Weights of a small transformer language model: 10 heads of 64, vocabulary 32768.
MLP neurons of a small language model. Each row is named by its layer, matrix (up: input weights) and neuron, and shows model dimensions 336-463. Each number is 500 + 25 x the weight over its row's rms, rounded and kept within 0 to 999. Numbers have three digits each.
After each neuron's rows, "fires in" lists the words (lower case) most often at its 100 highest values on Wikipedia text that the model never trained on.

L4.up615:511493525505530458468513546490521492489486452479476509496520499495535520463529542468485492518502453539522509477518491489530494511471483514520444492485503539519458499504488493510512509462482518503521488472491493519485487498471530533502466508510482513500496507492557503513462475475539500494497507472473538493456466505499498513486542500507500514465491530479508489508517498502443486529496
fires in: "the", "s", "its"

L4.up1915:511473509495466483486494505473485476528508503506480513483491500470528537498478517535507484466481517508538489484442521505518484499498531546503490530546547475520497517483476508514523536492524476478515490454520496519468480507479530531429491489469430502478490472459490477503490478511520498499523501483511519456516478499512466527493480473500501525513483510481490456520441501512505486498545
fires in: "at", "of", "to"

L4.up2118:501491482510513462487498492525467463495523526492506509520496539508468496481491537508497517519501497502537481456539472504500484500507534517505479531491468524507491502496545520505491497494479517498494521498522492518476516499518503490502496542498464483475515495510501510492486484447478499492490454475494478525519461514519501480521484495475437474533479543524502554535513461487496537503442
fires in: "in", "for", "a", "his", "with"

L4.up1164:493485510545473526471525510498472473501493515459535528472480527510485495502491496475453467479509499508490457523483502492521505476508499518467497491513531517481489534528545487514509493491520528530475445517500463520543485496483545494486472502517490514486484403523495508491506450512514485527525505484499477469500514483483499510501483539501537540516456511477520452511467476457520500527519
fires in: "of", "to", "left", "from", "joined", "into"

L4.up678:532497493512539484454478538491474519525504537517493490513513514442497494450498544491529509515482530497468559532494484478482493479521510457496464505504516511499498498530487470523531526488478440547490448530491515496484587510482479498525455470526489484531493479534514450534521483499485529479497518472481475487518488488517507490479504454537487526495506472515571502529489495500509527498509
fires in: "of", "than", "against", "to", "by", "with"

L4.up2432:531468546464511469489477508497499517504524494469507508529509528518499510561520535478466539488529501533471490473509478525516485493500469532491472502490523461479512519512477469524508529497493476508491485460499460519490497496505465543556516531534537510477491471460491458494495454478551478493521497496513475533501502492451520508479509468469546517479462517510550468500509523451502485523522
fires in: "and", "the", "than"

L4.up1748:488530531510486495485498479474470522487497513494476484468502468466506519499521477485469495502555502516479488506515470527515474530475511467474519528486519491472462498512508486497527509535555492444502497502492502501479472572507483519531473510506521533549505508493475510506460510482509510483508471514491514523464505468481493506523483528499484525487439545507475484517521474507480460502462
fires in: "of", "which", "to", "most", "is", "not"

L4.up2312:536514515478554544498509482467509479510473540486514510480526481536524500501526482472516418474473516521499523529471492523488519463486475505463507522500523554516500496579495523475508517494540515507511532468466482483482497470498497481518493539522491490492497541523492508472472507498499465533488527487567477523458469480518449506508469525488462526489518485475542526502516482504495485495508
fires in: "the", "from", "by", "other", "at"

L4.up1160:518507518499493538461500537538497461479475477529529517521507500473528531508470513529515472475472536516493514538501455491501545518523523486497524491471492475510519478516528468493475486460506490459544469491512519512499494496497494501495477506483501527503478468522518521479500467504489439496526488475534498483495494497500505496515528482497480521490490476523507516489528527513488512481458
fires in: "in", "de", "to"

L4.up413:508505480517477497500490532511430466464534512537524480511483451471517473523486472500534517513489490536497502478501464488536491509486515548516535499516496512517488490461495491539471476505476553483470469500507490470525538506506496471469515484515470531511487540505467482466498462499505447482451459491500541484512516509496511496525482483500526511499540498517542479501488467497467472531493
fires in: "and", "it", "or", "to", "of", "no"

L4.up823:467507512465503532520502543543527483479515503496507493527511447499511541472501545436512562493508501528519477504466526485497466457495514543512535499516481534518521480491517509513512482473459532462480485530541502506513523543494517498504468538495487515461533487501518505457450544492484533511499455502536529469498514475527483512519463467476505522547516535532492472452453512463503473479500
fires in: "is", "are"

L4.up1993:516447558478531516484509494494537512463495460494474499511487516523514505466473481554483508502487550494498541524514517509501507523502508496463475493501519478522485455516515516476471513498428506505464517488476502510505500489490526495481578486486492507436489486494461497467485505500521513545544486540490490498525475496470480464527460476476482495528488480566470511482519513512521490482523
fires in: "of"

L4.up2380:504512533508479499482488526502514489405514474482541515514509524492528521507491450442492508494478497505544515496467472526465494515537540522471467499509527506534501520525476503479511487459472478517492497448491487497518520471533506502481486496505402498508474469503479510502459531520521532549518502488491477532491505469495469470504532521538501518512536501514485520467517528520508531491548
fires in: "to", "before", "of", "at", "the", "in"

L4.up1705:551501505487486530530501445477536549471520521492436485521474479511470476443508484481500575535493571514513471547466471549504527501536531509473515493498509500512514492465554505518507463485508518455487500498548470511477530517458486512452485493508516523506541501477485481464465509537478530487523478491528516496479454543476555518485502556496462523517503550510505506497485524477475481538540
fires in: "of"

L4.up30:479495491468482488503508493509529468471522520479500485554475544539510505541521512474498548492491494497452481525493510469483503501532534485492529518502528522511529537495517497469504510478496521495525541546530477490544470513525467482467454509537483483514509541515522515479517510492490487447514467502467464488520519530511528536518483492492530503492473522515490491508528463497511465488514
fires in: "a", "or", "is", "are", "as", "and"

L4.up1165:497522507494497496492515516524484523494490450501503519541461514511517485473489475476516530544462500477548445476471514489497495475489479462510518472499520525501473470467496478500491490508484515504527519555481533445498472512500530495517522489528515494569496486499479508524516533508500492514451509491509478485494475478503549530505514530501506497516515504523482522506505516453518511510504
fires in: "to", "for", "his", "its", "of"

L4.up1062:504494456532487536469500479501525473479498514519508516522530500552501537436542520516479501523524460467516484490517470464477493499493455531496541489532550531518505520490512535535532520448502474523475493531476476478545454521523503524522469535485530480527532465523517490517470521481499511536516445517519538515465432495508514526515498493522444467514536496506502518544522485549489471483492
fires in: "5", "2025"

L4.up203:491517497456491517474516482524462497506479547505513522533474555524477499521485490490517511500548560510486457455475528497480507506509515534489487468547476503527498469465511510480512527505474504442534487523481461484540467490561504561491559491502515508542528555465495503482493463472515518495507506505495466506512460525509504483466520482509511491503461507503506486521509452519520500528543
fires in: "for", "two", "following", "between", "of", "five"

L4.up897:492480527484493505526447495500480476493561524468535506488542470495519514505510466486502476508536532468525454510485503554454517480519515542498507491461502503518513533510502488514508469512484462469493523435512521548532545534529485519454469535511456426448500527507490483555500485491483510496494528478513515470467487540458484503513433480471507475520486498479475441538501529488534499544504
fires in: "was", "is", "a"

L4.up1328:531498479471520519492448515473506445523503492532508519489489497476532503472461486494508551507520517489512515509518469487508494482479489478504502506494473547545474459519477561475481488514474496486506519555501491508520525513519533492521451460516477520496525535490483486512493465522526516494504501459528508504513513517502453498508459490517483484522510484491506491505493514463538514531517
fires in: "be", "been", "was", "being", "were", "is"

L4.up934:491502485492514473518485528486545524463513512505515488501496552480480498487481526498483513525504520527527462523442521475491515443479460484530516466518494552498501463466453469525473468486534482521487521489514506543491525490551508478496471468499504483468493476468515525499501492490479526492520482456510491500503540526453506503495553542490503540505529544488511490473494500500518516499478
fires in: "is", "born", "a", "w"

L4.up727:525454511464516500518491493506524513496525467451519530491517497491551549491514515460485503456515516508484542499498511509491483496526531528449470467521518518509497548509480527483456520515507525533498514483515473513486486542465465501522540543502456461533482495483497492516491590473519487491508500491467520495523484496511475461499456499477476471500454479502551511504507524490507509539516
fires in: "s", "the", "a", "his", "another", "unborn"

L4.up1004:462473509488519505452510471471517526486523514476532509496501533478475514499501464516465481482529509497528497549513520474509471457527500537463472538488504533474505535499484514514514512493478453504510527519531514522481471497513489498465495455520476491528546527553483501496499479473511526533486479506511528461468451493481516509491496521480455494515486512492496493541482511509485518517537
fires in: "is", "to", "at", "a", "an", "the"

L4.up178:481512544523498471473495519471499487506455489494490475542481492529490497530526492488520480520497523486488528501508524481500493502538481556509547514517518544518504535483520533524526504503469516559445478523473500524518460512446485509502502524509480528499516458543468483499478464447515493503541531514491523513482479497468515457504547485496518512485530490485492475455508519545466453457522
fires in: "to", "2022", "2023", "2025", "2020"

L4.up1485:496511474482468505499457508517553508485448508510515500490541497503482516513508447455487474527513504479539471457513475484507524500519505546482509524499497516516492532508475501504507515514476527508500488461492476500522557520509472496520489516528442486434492526526436469499477542526519475543510493516550482499497492442521456517493486468453460451522545520491531500496472495504515513509508
fires in: "this", "the", "of", "in", "to", "a"

L4.up415:545518530516540474502481497518472487486525510499493490535531512467492581504486482456520496513526488544508492484444502479496521470532492522514532491501431507514476488480531493497520476507503494498493493482526540522500504458474482459487486510477427519570526512473477482521514512490490500525521479464497498519521517521442479466496480518495475512531526497503511488495490520481510556500467
fires in: "at", "to"

L4.up1716:516504506494481508526531520502497444475492507506508541522529509506457508447500488535498503511517527525487455476552507495470490505483510508486525493498468525485502547506568473519473487500477472499459455494536473505481524508455501471538519508484493520592476558451506527498531483488504470491504518566532483512516481497576506524500506499514499524488502543504467547524501506473471482517484
fires in: "in", "diving"

L4.up505:493499492522481515540479500529468496508562519475481518526518529457539507489471478479517481478488551486516530468498507518487487505490476529525521475537533508517485514456504491514539533460489496505465470494542471479481508505500520502529499489465500519502471447518514462494531538482506505472518487491485508502485439500517494499490537477517494545494506502540477497476520536508486491517492
fires in: "s", "the"

L4.up2013:498492490507495492473537458501519483467509531442496490467542518481534520474520483478477469480503522486458469503501527501482458478516508514548490489531502500520494518502500465478488512522495466466495483486482533455531469508478497505497472524497488492505493514483513482498503537473478498496465537491461481534495527462500578466508516472513512451518495541481491508503525460483470539520513
fires in: "to", "for", "that"

L4.up772:520538515530503487500498468496485469464512471517478524537486479521526476527543484450462489508492505505484536536462491486493500532528512460486539506521507513495457468486519470485514558488532489477517523511550496486517523522448501471468491534500509491505476517528509528495506492531570499491516498497488489485504489483493540479492483495467513509491462530535542509451502475526502533543489
fires in: "and", "or", "with", "suzie"

L4.up348:506471465549519486480487527473445512468497494493506507494485500481527513476458524495515523530543529521521506503558492530537499475515509511497471478484486529475509503510523467492509475471463509513517536477478554447487485509521497502502497508538486496520522520493486468535486573475496503513480477538496519478510471464518496495516494512489509526481468517475498490480520504524528454516466
fires in: "of", "to", "is", "through", "in"

L4.up2205:488523504514490504483542544487521521473477502489496459543473552520454492495472503491498506490505463517487534507481498449482503508510476512477520506553507475508490517543474489498479496492517508498468528496496497506530489478525513471474567469498497477496495482530496522483510556517502512498493477533469477487439506551511499477482504514519499509515511487527528476450533502531489482544548
fires in: "of", "in", "and", "or", "for", "to"

L4.up445:534445505505477450532471533520499494492517481479499490446503492536477496499506511467539507493517519485519541475528515514491505520527464517462507509511510494519495480492484463484500493527491507537476532569472495502498518462492494479495505461521545516496510487478493490486499478509493473495509545487478491505470461482466460508493514511490473508458474543523489513508503463495519539510539
fires in: "the", "his", "their", "her", "s"

L4.up2475:457497490495461464512481533487484510471534506467484512502468521463486516526475495481494529521498538508522505519490498492498504513500485569524483471469484477497557517522516494515525507473469500522518493489474549461538476481553474527461566490532495489538455519530475511508530532514545484519494478533480475454510462513460464498510490491484498457530492487465505497537516519496485497496497
fires in: "s", "their", "an"

L4.up1275:462504534500518505473520497529468462499515480516489431528499559479480502466489506505536487517534488499487503485491537502475508515502475461505488492533500521513508479512534505482491511512513508476557464527497556482500535490499530479478497505514483528476475544506530507523471476496508510526503482485496494548423507486508542529491547469481458508524505525529530485494487529488536513493547
fires in: "in", "of", "to", "and"

L4.up1711:504502502501481501489488525481475516500540521548483524498533501490524503485463513483524487525519489476503501505473551523480504516526506511511468477472493498531490464504472496536497418558527485492447492509512519458490504517529518521533491572497495531471548464476475496456504492518491484467493532472525473497496507503507511536512514448475491488486507514475501492547506507476542492512505
fires in: "during", "of", "and", "to", "the"

L4.up1774:439502500519516530511469478561503520476502489468497484512499489484479514517531509508483521431465516516499498542509517503505511564524442531529518491474463505475538519493477503473524469497507489562510481492491461480480511520554485481481514529489502504459517500456469462522533500506502510501466502458480497510495517475484497502497487488505505441493504516469504530502468504509488523492518
fires in: "and", "it", "be", "being", "was"

L4.up815:526484438527491499546488511547483503455513530556484518530517533484491548509508499521502515492511504492537471457486464535523496488475480464510493457496515492491502506528518549542499524475468478532534490492508503500492515492519479518501554528505473477470477480507466520494545487524508487503466499522558513444476462518506504498488496518481442500538535486458536475523475571502493503551505
fires in: "an", "most", "date", "trolicaphyllium"